{
  "norm_eps": 1e-05,
  "extras": ["capped logits"],
  "warmup_steps": 269,
  "decay_fraction": 1.0,
  "train_tokens": 902600000,
  "dataset": "wikipedia_en"
}
MLP neurons of a small language model. Each row is named by its layer, matrix (gate and up: input weights; down: output weights) and neuron, and shows model dimensions 208-303. Each number is 128 + 24 x the weight over its row's rms, rounded and kept within 0 to 255. A neuron's up and down rows have the sign that makes its largest values positive.
Before each neuron's rows, "fires before" lists the tokens most often just after its 100 highest values on Wikipedia text that the model never trained on.

fires before: "0", "1", "9", "8", "3"
L7.gate730 [123 139 171 181 204 124 136 127 149 137 105 135 146 126 139 145 115 145 162 100  56 144 129 148 124 159 129 148  91 111 128 145 129 104 116 115 158 130 142 141 112  72 123 130  98 143 140 101 142 171  87 142 123 135 144 116 128 157 114 139 145 110  99 129 155 104 125 118 150 154 110 111 108 136 202 129 111 166 108 122 135 121 146 116 106  96 113 171  99 134 133 130 110 103 128  77]
L7.up730 [156 176 138 157 119 113 126 112 170 122 117 113 161 117 120 105 124 127 127 160 102 104  93 108 158 130 154 111 133 150 104 122 107 124  81 118 115 131 137 159 132 108 110 143 107 100  82 115 138 116 171  97 154  75 112 148 119 104 123 114 127 128 128 153 109  78 175 121 102 137 128 138 109  62 142 141 147 140 130 151 148 102 126 155 131 124 119 104 124 143 164 157 138 136 126  99]
L7.down730 [ 95  94 149  80 110 104 129 105 131 154 139  93 128 115 117 102 111 121 105 125 145 121 115 154 144 146 117  79 124  68 118  80 159 121 116 183 115 133 123 120 141 151  92 168 128 138 127 149 126 116 150 105 162 128 161 162 139  96 120 138 144 146 147 119 108 161 162 116 119 110 108 108 114  88 114 136  98 136 124 119 128 146 134 127  93  92 125 124 142 119 118 158 154 115 127 122]

fires before: "s", ")", "tel", "st", "test"
L2.gate398 [129  86 181  85 124 132  91 132 104 192 139 141 119 155  97 113 160 106 113 129 160 174 145 127 168 125 109 112 140 125  76 142 117 115 185 134 149 150 151 143 126 114 183 158 129 171 159 136 127 128 151 122 103 137 136 153 112 115 164 137  91 132 122 143 108 130 130 140  74 138 152  96 106 150  88 160  35 104 127  91 148 135  90 140 111 121 113  78 129 181 152 120 146 112 128 113]
L2.up398 [152 159 118 101 120 127 145 108 144 137 130 114 143 128 105 161 143 139 120 143 132 142 112  93 115 118 125 146  83 128 136 117 144 140 113 158 117 118 120 105 150 101 174 131 127 140 130 136 144 160 114 146 154 110 104  93 117 148 123 107  61 133  85 116 184 146 135 147 130 114 110 127 129 121 161  98 126  78 160  91 102 132 108 166 101 131 102  93  80 119 141 128 110 135 149 117]
L2.down398 [165 138 103 102 109  99 159 133 156  79 133 105 130 128 144 172 165  90 130 142 146  86 131  93 122 128 151 194  80 109 137 155 162 112 129 140 110 133 130  94 143 124 120 152 112 137 115 145 129 116 135 105 140 105  84 130 155 137 111 153 158 109 102 125 163 102 132 108 160 114 115 117 140 115 140 154 155 147  96 130 115 103 134 155 141 118 101 157 148 120 130 139  66 151 143 130]

fires before: "1", "2", "3", "4", "5", "6"
L2.gate587 [163 135 109 121 171 126 133 145 124 129 148 167 136  55 141 113  94 147 101 142 123 123 158 138 139 160  95 115  95 142 114 144 104 108 154  96 133 178 121 141 144 120 107 147 121 140 149  76  94 141 149 113 144 119 143 120 125 136 153 113 144 166 106 156 111 115  86  75 111 143 127 147 110 108  86 120 139 139 132 112 148 154 165 144 148 152 104 116 148 146 149 120 110 117 115  76]
L2.up587 [117 143  84 106 174 127 106 125 145  86 127 165 163 126 153  77 137 150  76 103 132 131 134 148 128 155 136 123  94 132 120 131 150 149 131 154 139 184 160 136 123 127 128 150 129 108 138  86  63 109 188 112 156 158 106 125 137 122 108 120 123 182 135 137 131 144  69 102  90 119 132 134 200 124  96 130 152  91 183 139 133 137 134 132 148 157 148 141 124 135 156  91 113 128 103 108]
L2.down587 [ 86 139  78 113 158 124 147 170 143 116 118 156 127 154  99 100 154 174  78 120 149 136  86 142 146 188 151 119 125 123 115 142  94 161 129 145 121 180 175 133 122 105 117 135 121 108 122  98  90  97 136 145 136 144 118 175  99  99 108 117  92 137 128 127 141 133 118 150 103  97 122  95 172 137 130 103 144  82 163 160 167 138 132 136 130 169 160 116 125 136 156 130 138 128 137 125]

fires before: " ", "\n", " Ret"
L5.gate421 [129 158 107 141 121 134 155 126  92 138 124 137 108 148  98 148 105  88 115 108 128 165 113 185 126 120 136 115 129 136 118 115 138  96 133 116 126 134 122 109 118 150 122 129 109 124 143 127 118 146 110 139 124 177 153 112 101 129 138 148 163 158 125 111 113 133 142 134  92 169 100 155 177 124 119 143 176 172  86 173  97 107 128 169 122 145 125 148  93 186 152 164 115 100  99 112]
L5.up421 [115 108 102  93 150 132 115  98 159  91 119 127 115 109 165  61 115 137 134 126 142 135 164 165 136 146 157 123  94 147 132 145 135 161 135 162 125 133  69 123 130 121  99 128 113 170 152 152 136 118 100 127 100 122  98  97 109 157  96 116 134 139  98 187 140 137 105 102 109 132 132 113 131 114 151  87 113 131 142 153 120 172 132 158 140 177 120  82 121 150 124  93 128 144 137 135]
L5.down421 [165  98 126 130 141 147 149 117 142  90 111 113 130 152 121 156  98 154 120 134 144 166 143 125 165 107 138 137 131 165 127 183 132 141 151 153 150 141  91 136 108  73 110 148 107 135 147 174 116 117 111 151 137 141  89  97 146 109 139 152 144 109 110 164 144 111 139 129 111 126 136 112 129 136 133 116 114 107 145 145 148 173 127 163 124 143 108 100 168 157 133 173  98 140 115 107]

fires before: ",", "–", " season", "."
L7.gate682 [182  55 144 134 121 123 112 120 116 122 140 147 129  98 112 109  93 145 120 141 149  81 133 132 145 140 133 102 116 135  88 150 122 128  93 155  98 139 117 132 123 124 129 120 142 132  94 117 121 122 122 118 152  92 135 136  74 146 112 102 119 160 159 114 134 118 114 117 137 126 179 132 115 111 139 101 121 125 152 154 117 156 121 151 147 141 119 126 133 152 121 100 130 106  78 106]
L7.up682 [142 138 145 118 111 145 122 110 124 125 134 128 109 157  75  82  94 174 103 149 162  96 105 126  82 125 115  99 109 127 115 103 159 155 107 137 107  81 141 165  94 106 106 115 126 134 133 160 144 103 103 121  94  91 110 155 159  81 106 109 129 103  93 127 153 103 108 190 144 151 191 150  98 125 147 128  86 117 148 138 137 170 108 116 103 118 128 158 117 131 126 152 107 136 124 124]
L7.down682 [129 132 139 127 130 120 162 135 189 124 137 129 123 146 141 148 144 126 112 121 136 114  98 129 100 117 124 126 154 129 132  92 125 134 129 106 116 121 128 131 149 162 158 131 117 126 149 151  86 133 131 143 117 166 117 139 180 137 141 152 143 124 155 149 133 156 151 125 102 180 137 108 153 159 108 152 151 153  79 143 120 119 131 110 119 136 143 153 121 136 146 147 121 154 138 143]

fires before: " |", " \"", ".", " Preced"
L8.gate232 [211 106 154 133 141 110  82 134 130 144 104 153 139 124 128 106 158 130 127  93 108 153 125 175 133 124 131 136 142  86 137 107 159 112 104 153 112 132 177 132  87 163 122 195 129 142 159 146  78 122 128 112  97 166 133  77 122 132 138  96 123 132 143 105 142 136 163 156 173 145 157 124 115 136 132 133 116 187 112 129 125 145 142 116 150 128 126 161 111 109 108 162 120 147 114 128]
L8.up232 [100 157  95 155 150  85 139 138  91 132 140 142 129 124 121 111 117 163 154 132  95 148 117 108 148 134 172 106 144 130 132 150 147 140 182 139  72  94 160 128 141 100 111 163 163 115 138 108 133 146 120 154 153 157 146 140 165 101  91 162  96 125 124 120 165 110 146  84 108 105 168 147 137 128 169 114 101 143 132 141 109 120 103 142 135 102 155  92 116 113  58 165 146  98 159 140]
L8.down232 [139 115 129 136  58 164 166 141 107 151 148 115 131 114 113 124 105  83 142  81 132 131 131 157 171 127 107 132 107  92 122 121 127 130 146 157 133 120 104 121 147 110 131 119 114 107 135 147 147 132 143 115 140 104 109 131 105 108 134 122 168 156 126 146 109 105  85 102 129  85 127 119 106 145 118 138 128 122 118 130 126 142 119 162 133  94  99 137 181 117 127 125 126  96 135 125]

fires before: ".", ","
L9.gate317 [158 139 174 109 119 108  95 142 111 125 114 205 150 127 113 113 150 130 133  99 138 106 137 134 156 121  98 149 105 172  95 162 156 138 100 104  85 160 131 151  88 114 136 131 162 118 105 133 122 148 122 158 133 179 156 104 111  76 106  63 148 173 152 103 121 116 129  89 139  97 118 157 147 147 148 121  88 152 101 136  94 133 151 133 127 124 110 108 137 132 112 127 115  78  91 106]
L9.up317 [125 168 140  93  99 114 134 125 140 110 141 177 134 164 115 123 130  93 146 116 123 131 126 117 152 125 110  91 149 132 150 118 151 130 127 135 122 134 122 150  78 120 119 120 142 148 141 157 144 121 106 150 162 120 109 115 116 103 126 128 146 152 144 160 138 136  73 141 157 117 150 160  88 111 117 124  80 112 109 151  91  99  97 131 112 162  91 123 101 146 125 134 135 135 130 118]
L9.down317 [132  93 141 123 113 168 145 120 116 116 128  65  92  98 158  83 135  89  96 119 113 137 112 131 159 136 175  78 130  69 163 169 103 146 143 117 144 162 153 126 128 103  98 124  81 122 133 150 131 125 160 104 124  97 142 123 101 161 139 162 117 140  92 122 147 122  88 132 150 172 121 145 141 111 126 144  78 125 110 134 122 127 142 149 174 148 135 109 111 177 126 101  91 124 145 137]

fires before: "1", "2"
L9.gate729 [175  99 111 153 118 146 118 142 138 121 184 166 102 108 169 121 157 154 136 128 118 154 138 131 180 114 146 155 125 162 126 142  81 105 110 152 101 152 158 106 139 128 157 144 150  79 118  91 133 111 167  96 126 138 104 109 106 122 138 140 125  74 127 111 132 103  98 124 146 102 103 121 146 172 101  90 181 131 125  71 159 105 135 113 147  87 110  98  55 156 140 106 170 146 143  97]
L9.up729 [137 106 109 115  89 177 129  97 166  86 206 123 110 128 128  80 141 146  95 120 111 152 151 181 157 143 108 128  67 119 140 143 121 127 123 124  97 173 142 153 113 109 141  93 141 165 137 103 143 106  88 120 129 127  97  99 133 118 106 139  98  75 111 153 106 133 142 183 132 125 109 126 128  96 132 137 160  96 113 154  97 129 111  96 109 117 120  84 136 144 120 115 136 146 167 145]
L9.down729 [132 167 144 127 104  89 142  95 133  96  91 124 133 146 133 129 114 137 130 128 127 128  88 146 123 140 160 115 154 120  89 108 157 153 142 131 178 130 148 116 160  86 109 137 121 143 144 135 136 146 141 116 120 131 132 166 108 134 133 113 138 163 146 137 111 170 164 115  83 132 130 163 118 129 117 136 108 115 140 127 109 129 122 147 125 167 146 106 125 109 124 118 112 103  92 173]

fires before: "1", "2", ";"
L4.gate685 [176 151 120  82 168 114 143  99  78 119 122 120 140 121 123 116 138  99 130 140  86 111 127 201 177 166 140 145 112 109 163 117 169 129 139 136 121 105 144 125 145 163  89 117 136 145 149  91 137  94 149 117 166 115 139 123 150 148  95 161 104 153 190 100  98 126 156 123 165 141 134 144 176  93 127 121 154 102 162 117  79 134 122 140 160 143 200 106  91 160 126 143 145 159 153 152]
L4.up685 [ 96 110 104 131 129 158 125 111 154 138 143  77  98 123 132 166 129 127 112 118  96 152 214 130 107 105 127 123 106 137 158 131 146 139 175 123 138 123 158  89 140 111 130 136 118 119 152 130 112 106 131 122 128 136 120 150 117 210 141 167 101 149 103 102 140  97 123 136 114 129  77 168 136 136 137 142 162  91 134  70 140 115 142 126 109  96 111 162  95 134 116 113 130 145 141 143]
L4.down685 [142 175 103 126 135  97 124 115 116 131 130 151 139 137 124  82 115 126 145 155 159 109  93 143 124 103 147 116 157 139 143 127 127 125 119 116 131 136 103 123 133 129 121 115 129 121 116 130 119 121 122 120 136 128 151  91 128  91 132 103 131 128 159 117 116 174 115 122 131 138 137 106 104 126 120 120  96 147 127 150 127 132 117 133 145 143 128 117 133 122 159 113 115 109 148  92]

fires before: "1", "3", "0", "4", "2", "6"
L8.gate177 [131 120 174 165 162 156 118 131 121 138 130 142  98 124 144 100 152 136 138 133 121 170  99 124 156 128 110 122 152  98 161 126 116 106 147 129 135 148 154 104 154 112 150 140 136 108 168 130  79 139 118 135 124  52 143 135  93 134 180 118 159 159  99 140 127 103 129 133 169 110 123 137 126 101 115  92 158 149 146 178  94  70 136 112 112 132 197 130  93 139 123 164 111  92 125 139]
L8.up177 [129 129 109 160 133 166 135  81 154 122 129 153 102 112 110 121 133 128 119 110 151 129 142 159 160 142 141 116  99 161  97 136 124 110 163 102  74 142 162 140  99 132 110 123  84  99 146 102 119 131 133 145 114 113 143 104 119 146 122 120 126  85 107 119 129 128 129 125 146 142 178 101 100 161 148 133 150 122 165 138 123 167 136 104 147 161 126 140 153 125 139 142 121 158 131 110]
L8.down177 [123 145 118 124 118  45 188 123 140 136 133 154 121 127 148  93 122 173 128 145  94 128 136 106 138 139 101 116 100 129 130 143 122 102 160 141 161 120 172 111 141 114 172 152 127 156 125 125 131 119 151 124 164  98 145 152  86 121 140 164 152  75 102 143 109 142 154 123 135 111 114  95 124 165 113 101 174 167 113 138 104 161 116 137 122 124 123 145 132 122 133 138  92 132 154 111]

fires before: "s", " |"
L3.gate291 [116 123 118 102 119 157 114 140 126 169 108 119 130 149 108 145 114 147 151  78 124 121 129 138 126 129 126  90 161  79 122 101 101 139 130 118  79 147 104 172 137 141 183  94 152 111 121  66  74 137  91 100 102 147 112  94 127 122 132  92 139 124 169 192 154  83 121 138 140  79  81 108 128 125  82 128 154  74 139 147 113 137 138 128 116  84 117 135  94 158 150 130 106 106  86  90]
L3.up291 [149 118  96 151 163 128 131 113 116 133 151 132 120 119 121 130 109 126 132 161 157 135 160  99 110 148 151 109 150 147  94 141 121  69 132 131 147 152 154  95  88 147  90 135 151 138 114 104 119 162 124 118 160  86 112 109 150 136 138 127 172 165 160 136 118  79 130 108 115 141 173  91 138 127  90 147 172 122 125 116 104  86 130 134 118 121  88 144 174  95 133 111  73 144 132 107]
L3.down291 [125 124 133 127 130 159 196 125 120 117 102 151 134 106 171 107 137 119 125 105 110 100 113 138 160 111 120 133 108 144 121 134 115 195  88 117 109 105 133 109 133 123 152 123 133 114 104 108  86 117 135 160 148 131  98 108 134 146 124 142 105 109 137 130 112 146 137 102 189 116  91 143 113 129 139 102 104 112 123 150 167 161 140 114 123 160 142 133  91 197 140 101 175 141 171 112]

fires before: "0", "s", "th"
L5.gate518 [124 113 151 126 141 161 106  89 161 154  92 146 114 142 112 115  92 124 137 126 116 122 133  98 135 139 149 124 115 103  90 113 149  82 108 151  90 143 135 160  95  79 105 102  87 138 122 121 139 124 134 180 115 107 155 116 136 143 126  82 137 128 114 104 100  87 138 107 128 102 119 105 112  93 123 129 175 123  95 101 189 114 137 147 143 150 114  99 157 135 107 149 111 114  85 123]
L5.up518 [100 125 103 143 140 131 151  99 112 110 124 122 147  97 152 135 129 131  93 157  92 145 148 128 149 163 118 169 109 178 125 100 172 132 165 130 119 101 122 106 139 124 134 134 115 125 135 115 153 104 134 123 155 133 123 140 117 108 125 145 151 173 122 102  96 124 124 105 137 124 113 130 112 161 200 102 117 127 117  80 136 114  99 120 112 101 134 189 125 118 168 107 168 152  98  77]
L5.down518 [107 131 127 134 115 167 156 133 132 115 143  92 129  93  98 146 126 101 126 144 114 118 119 106  95 116 102 144 124 123 132 107 140 147 155 101 166 158 162 136 138 139 115 127  83  85 114  93 133 141 151 136 117 120 145 125 164 138 140 145 148 138 123 126 153 100 110 104 139 110 110  99 137  74 158 105 111 120 144  88 109 119 101 182 148 105 124 152 111  76 120 132 118 142 120  81]

fires before: ".", " ft", "/", " sq", "0", "6"
L7.gate406 [142 126 138 121 108 145 148 111 138 174 105  67 117 122 145 161 136 118 106 127 103 122 113 125 150 121 143 117 112 119  71 113  86 112 134 122 136 151 149 136  91 107 127  84 141 164 105 138 138 107 133 130 138 114 133  78 148 147 160 144 117 121 145 175 126  94 126 122 135 121 131 118 116 163 121 167 173 151 103 134 143 103 130 124 171 110 153  99 143 129 123 172 134  79 125 102]
L7.up406 [132 111  99  76 129 122  87  93 152 117 144 112 133 138 199 141 113 137 135 138 120 158  76 118 148 146 113 113 100 125 107 104 105 146 114 153 139 147 103 126 105 107 139 110 131 104  96 121 143 103 141 163 186 113  78  82 134 146 124 102 136 139 152 157 118  95 119 162 132 120 161 161 130 103  73 128 150 154 104  93 167 165 106 114  90 141 150 139 125 112 160 113 142 124 204  98]
L7.down406 [148 120 188 127 162 123 147 125 175 129 149 131 170 142 174 134  88 144  79 110 106 111 144 139 151 118 114 114 124 156 143  94 101  95  87 155 148 117 128 125  70 131 134 163  90 104 166 158 108 131 124 124 139 103 155 171 157 104 127 131 158 122  96 128 146 144 153 102 132 140 180 159 177 127 143 121 129 173 159 103 144 136 122 129  77 136 129 111 127 136 132 136 186 177 123 149]

fires before: " |", "\n", " "
L7.gate195 [188 133 104 107 112 141 154  51 125 108  94 118 112 155 150 123 119 113 111  87 138 130 147 131 191 163 148 111 149 132  89  92  99 141 152  78  74 106 118 124 134 135 145 146 132 134 155 125 151 135 131  88 130 113 135 101 101 154 129  94  90 152 144 132 100 115 132 143 104  93 138 164 135 115 152 107 130 154 118 104 133 119 143 147 105 142 113 122 155 161 140 164 138 140 164  86]
L7.up195 [150 103  81 103  51 130 116 136 100 132  95 128 126 145 170 109  93 138 128 108 132 142 100  88 112  98 143 105 115 129 158 146 170 139 165 115  90 124 124  90 127 153 157  95 133 150 120 108 141 117 128 113  99 118 140 127 101 119 160 113 104 159 186 130 120 141 131 129 132 129 115 152 163 127 127  90 126 139 122 192 124 101 110 120 147 126 120 106 118 161 137 147  75 102  95 123]
L7.down195 [ 75 116 145 120  79 111 123 129 124 160 105 145 123 102 131 152 152 153 148 114 112 149 103  99 164 130 146 123 108 117 130 144 137 123 148 172 156 162 136 112 149 124 148 129 124 118 152 156 125 151 123 194  91 142 147 121 105 123 146 111 161 135 138  88 132 151 127 138 124 109 143 179 137 109 150 114 133 132 133 117 149 105 112  93 143 104 155 125 113 111 142 100 106 125  83 141]

fires before: "2", "1", "3", "-", "7", ":"
L9.gate549 [119 131 119 203 166 141 119 155 118 136 144 111 115 166 108 174 155 111 134 122 114 131 127 138 146 107 133 111 121 130 126 129 107 104 138 119 133 170 106 155 149  79 148  98 153  83 138 154  92 142 122 123 158 157 139 140 134 132 113 126 133 102 119  99 124  78 157  87 169 133 104 149 120 116 156 138 139 143 128  86 124 117 207 145 143 160 151 103 119  99 134 129 134 138 115 141]
L9.up549 [156 120 101 138 149 120 144 159 105 178  53 125 128  93 130 155 177 115 120 122 101 108 139 136 134 128 144 155 126  97 146 152 135  91 155 140 113 107 180 100 162 116 125 150 159 129 129 103 138 138 108 155 156 137 133 152 155 187 105 171 138 131 113  99 139  98 141  83 104 157 121 121 143  91 150 122 140 160 164 147  96 108 153 132 121 108 149 144  98 138 128 168 136 155 110 151]
L9.down549 [131 124 100 118 146 116 167 109 142  99 126 100 144 110 147 116 141 102 130 130 153 138 121 173 132 108 131 122 148 159 143 107 140 148 126 101 140  88 143  75 159 147  86 134 167 164 120 137 177 114 140 119 110 135 133 181 156 147 147 107 113 136 108 161 147 159  97 137 136 110 132 112 109 106 121 124 162 144 115 127 141 143 110 120 115  83  90 150 150 135  85 140 119  72 177 130]

fires before: "\n"
L3.gate830 [ 94 108 153 125  72 138 132 139  97 137  91 145  69  89 111 119 117 121 184 134 113 123 125 146 134 142 124 122 117 118 101 118 109  81 131 136 118 127 116 100 139 123 137 144  93  77 128 103 126 107 113 100 134  62  86 109 126 138 136 130 144  95 132 134 108  94 109 128 156  90 150 105 109  71 144 123 148 155  84 103 132 100 141 166 129 108 139 118  98 128 111 113 122  98 110 136]
L3.up830 [169  93 156  96 119 191 165 135  79 103 121 119 144  92 118 116 132 154 133  94  76  87 141 139 105 148 147 122 150 173 117 134 118 109 164 110 107 143 147 194 126 111 105 133 151 113 175 109 161  86  91 101 119 110 155 136 132 132 117 152 136 148 153 123 134  93 155 123 150  93 121 161  91 114 112 118 111 134 105  96 120 110 164 143 126 138 133 148 109 103 120  89 172 146 143  94]
L3.down830 [146  79 101 119 157 139 123 138 130  92 105 118 134 113 157 110 128 134 142 110 108 133 119 145  95 144 177 152 128 134 158 156 140 104 150 141 147 123 162 148 137 148 117 140 125 105 142 120 177 125 144 122 102 150 118 137 139 119 125 150 151 129 124 116 144 131 149 154 162 123 139 150 117 157 133 105 121 144 101 139 134 140 138 112 106 161 118 108 119 142 155 133 170 126 116  93]

fires before: "2", "1", " |", "4", "8"
L9.gate346 [150 126 158 134 146 160 122 154 154  84 140 132 106 153 121 128 133 129 128 134 151  95  92 109 131 136 146 176 150 147 102 124 145 144 141 151 131  90 131 141 101  68 123 146 128 149 164 127 133 155 147 122  99 143 172 112 140 178  96 150 147 153 129 105  85 118 122 100 138 137 145 115 104  95 152 140 142  93 159  95 143 151 112 158 120 119 127  98 138 172 124 103 111  80 128 157]
L9.up346 [141 144 129 173 139  94 126 120 126 121 125  96 142 143 119 131 168  90 104 161 102 165 146 104 172 144 138 134 126 132 133 119 104 137 153 147 136 116 153 108 147  90 118 108 149 125 126 160 142 127 112 136 144  87 172 125 153 103 143 147 130 131 200 108 144  92 115 106 109 121 105  87 118 116 145 127 116 125  85 130 129 162  96 220 116 101 123 124 147  94 150 144 105 141 120 121]
L9.down346 [148 155 143 136 132  99 153 179 139  83 104 142 128  93 149  90 112 155  84  98 132  95 141 176 140 138 169 113 136 134  99 115 119 167 107 147  97 128 124 108  87 139 118 118 127 136 117 117 124 106 140  99  87 115 108 109 137 139 144 132  68 157 117 113 127 171 118 185 118 152 113 123 139 125 139 121  84 111 129 148 128 133 107 125 144 146 156 123 126 143 129  79 106 101 147 119]

fires before: "0", "s", " the", "ional"
L8.gate85 [106 143 140 108 125 140 142  87 143 102 148 162 121 125 104 155 111 130 101 124  96 144 130 122 188 133 111 157 126 153 114 133 155 146 173  87 153 125 143  96 150  91 124  96 134 159 126 153  72 165 132 157 121 175 148 114  76 149 167 127 141  85 160 140 141  93 126  86 138 143 140 100 129 117 114 151 107 157 100 136 176 139 119 164 164 163 168 141 107 144 125 118  94 113 202 109]
L8.up85 [ 68 143 141 168 124 116 117 119 130 112 101 127 110 157 117 141 117 103 151 139 117 122  68  97 127 123 118 145 120 101 142 119  91  97 169 108 115  95 101 104 147 144 127 119  72 143  88 140 147 123 166  98 122 133 115 172 102  98 143 152 104 113 130 129 121 149 153 159 172 102 121 108 166  90 162 142  86 135 110 170 141 118 130 119 156 102 115 155 124 111 106 136 168  98 153 142]
L8.down85 [ 87 116 119 123 104 155 159 146  92 109 121 102 159 120 127 108 138 144 161 171 119 110  95 147 169 128  79 165 132  81 134 135 165 153 122 130 135 103 148 137 158  96 139 115 111 179  95 171 129 143 145 130 154 134 122 133 136 132 107 104 129 117 167 143 167 107 130 125 112 116 132 151 116 129 125 134  96 104 148 156 136 119 121 115 178  71  96 169 172 165 156 117 162 147 127 122]

fires before: "2", "1", "FI", "Outstanding", "s"
L5.gate205 [142  95 106 151 100 137 102 127 118 115 168 141 100 124 102 159 111  96 133  89 152 151 130 132 164 130 110 165 122 131 117 153 122 148 179 133  89 155 120 124 132 103 118 145  70 138 112  95 119 139 120  89 116 118 120  95 155 109 180 117 158 130 103 155 129  67 150 135 160 115 120  78 103 177  91 132  95 157 118 130 131 119 105 131 120 182 105 164 157 116 113 171 152 125 155 120]
L5.up205 [108 108  98 147 131 104 139 165  76 142 125 120 124  89 159 143 125 148 156 114  68 130 120 185  95 122 134 160 143 130 123 157 121 108 151 138  97 145 145  63 104  83  89 142 150 125 134 113 128 129 162 112 108 131 139 125  87 112 140 139 167 126 127 132 120 148 114 160 151 145 107 115 127 145 104 140 114  90 104 153 132 165 143 133 135  95 144 103 127 142 137 130 133 117 115 160]
L5.down205 [151 110 144 197 145 141  94 128  74 102 129 116 109 152  93 182  94 157 173  47 113  96 119 163 121 135 123 109 144 148 119 143 102  76 129 163 127 141 114 157 158  94 139 101  94 108  71 142 115 155 139 167 118 124 112  87 116 104 137 132 132 122  80 127  99 156 109 115 156 126 144 102 122 154 116 150 124 153 116 154 154 121 146 110  76 126 128 113 154 118 164 126 111 122 109 117]

fires before: "2", "1", " ", "s"
L3.gate140 [165 109 123 162 106 132  85 151 122 115  98 130 115 126 125 112 114 171 146 148 108  93 123 148 104 132 105 121  99  88 114 131 114  57 142 130 156 145 102 141 116 118 107 126 129 138 163 130  81 128 158 124 129 123 114 143 125 138 116 144 114 126 129 107 141  93  88 144 124 117 144 104 123 178 151 140 106 155 133 146 175 103  96  95 105 158  89 132 122 152 138 119 165 129 115 123]
L3.up140 [140 140 115 114  82 134 133 117 153 133 124 118 107 132  87 113 109 156 183 138 154 110 120 128 151 151  91 144 112 122 107 113 132 144 115 131 130 120 138 133 128 124 156 133 127 165 108 120 109 134 172 123 106  97  98  85  91 107  94 132  81 115  92 125 100 118 127 125 103 117 104 122 108 145 142 122 120 121 131 101 129 115 145  76  74 130 160  93 132 124  94 130 124 111 137 119]
L3.down140 [135 159 141 131 127 127 126 104 128 150 116 136  95 106 165 135 100 131 138 125 169  98 137 141 134 171 128  78 117 126 139 147 108 156 134 118 157 120 164 139 123 120 119 158 117 121 138  92 156 146 100 144 124 112 147 101 117 120 116 122 112  93 135 119 129 143 171 162  89 101 150 152 159 100 129 163 172 110 107 158 139 124 169 141  88 130 130 122 127 130 106 129  88 156 123 180]

fires before: "s"
L3.gate636 [120 154 119 125  98 112 164 141  81 158 131 120 117  78 124 116 136 129 134 123 121 148 104  94 146 100 109 133 109  81  96 140 102 118 194 153 120 160 120 116 106  97 102 169 157 145 129  94  77 141 137 119 122  92 136 121 134 129 134 132 144  82 156 114  76 132  82 108  79  81 136  96 104 122 126 112 150 125 109 114  97  72 146 146 124 134 103 162  80 108  95 131 100 119 106 142]
L3.up636 [189  91 108 115 136 134 146 126 112 142 142 139 144 151 101 139 123  96 125  76  89 147 118 121 139 109  62 138 142 101 144 159 117 124 122 129  80 114  96 164 177 132 144 110 162  92 127 101 113 172 106 134  98 134 121 133 112 134 121 132  81 119 144 106 132 113 151 129 173 126 139 140 137 110  81 154 152 133 134 132 117  93 158  98 139  76 122 137 132 163  95 158 143 154 137  96]
L3.down636 [164 124 127 136 160  97 142 147 156 147 102 120 129 112  94 115  99  95 123 114 111 125 141 136 151 122 104 139 183 145 141 121  96 134 110 104 128 120 106 148 137 107 167 185 146 162 144 155 136 112 131 143 132 149 120 122 123 150 110 112 136 123 137 144 109 179 165 161 167 160 121 113 117 145 136 129 139 163 141 144 167 114 105 124 168 127 185 119 126 141 125 122 147  73 132 136]

fires before: "\n", " The", " In", " He"
L8.gate257 [115 129 105 111 141 110 113 142 106 132 101 167 138  93 124 112 139 117 156  97 136 156 107  97 124 148 124 126 156 100  94 117  80 141 133 118 103 152 131 115 135  95 144 146  98 148 130 131 158 129 151  76 146 101 113 172  69 119 181  81 111 128 143 154 162 124 129 141 127 107 166 104 116 157 124 175 152 135 109 150 100 148 110 165 156 158 114 142 133 147  94  96 112 122 111 141]
L8.up257 [ 78 129 115 161 156 163  72 147  97 132 127 128 102 128 155 124 168 112  93 121 123 138 142 129 149 153 137 186 120 148 147 150 163 107 153 117 115 124  51 127 127 139 136 109 131  95  89 143 100 136 105 182 149 134 126 134 143 123 105 100 124 153 101 147 188 144  80 126 149 125 108 160 113 143 141 195 101 139  87 132 166 114  89 139 158 108 137 114 110 124 147 123 123  95 175 148]
L8.down257 [ 95 128 144 155 123 142 122 135 117 155 116 149 155 100 126 101 133 162  96  89 119 165 127 163 135 147 180 177 124 113 115 135 133 117  84 105  97  84 149  80 140 105 138  71  88 142 155  85 162 126 141 128 104 135 110 119 108 111 149 126  88 114 138 129 153 198 124 147 151 108 107 139 119 159 151 136 152 135 150 120 133 139 169 108 134  92 123 132 113 102  97 127 142  95 153 134]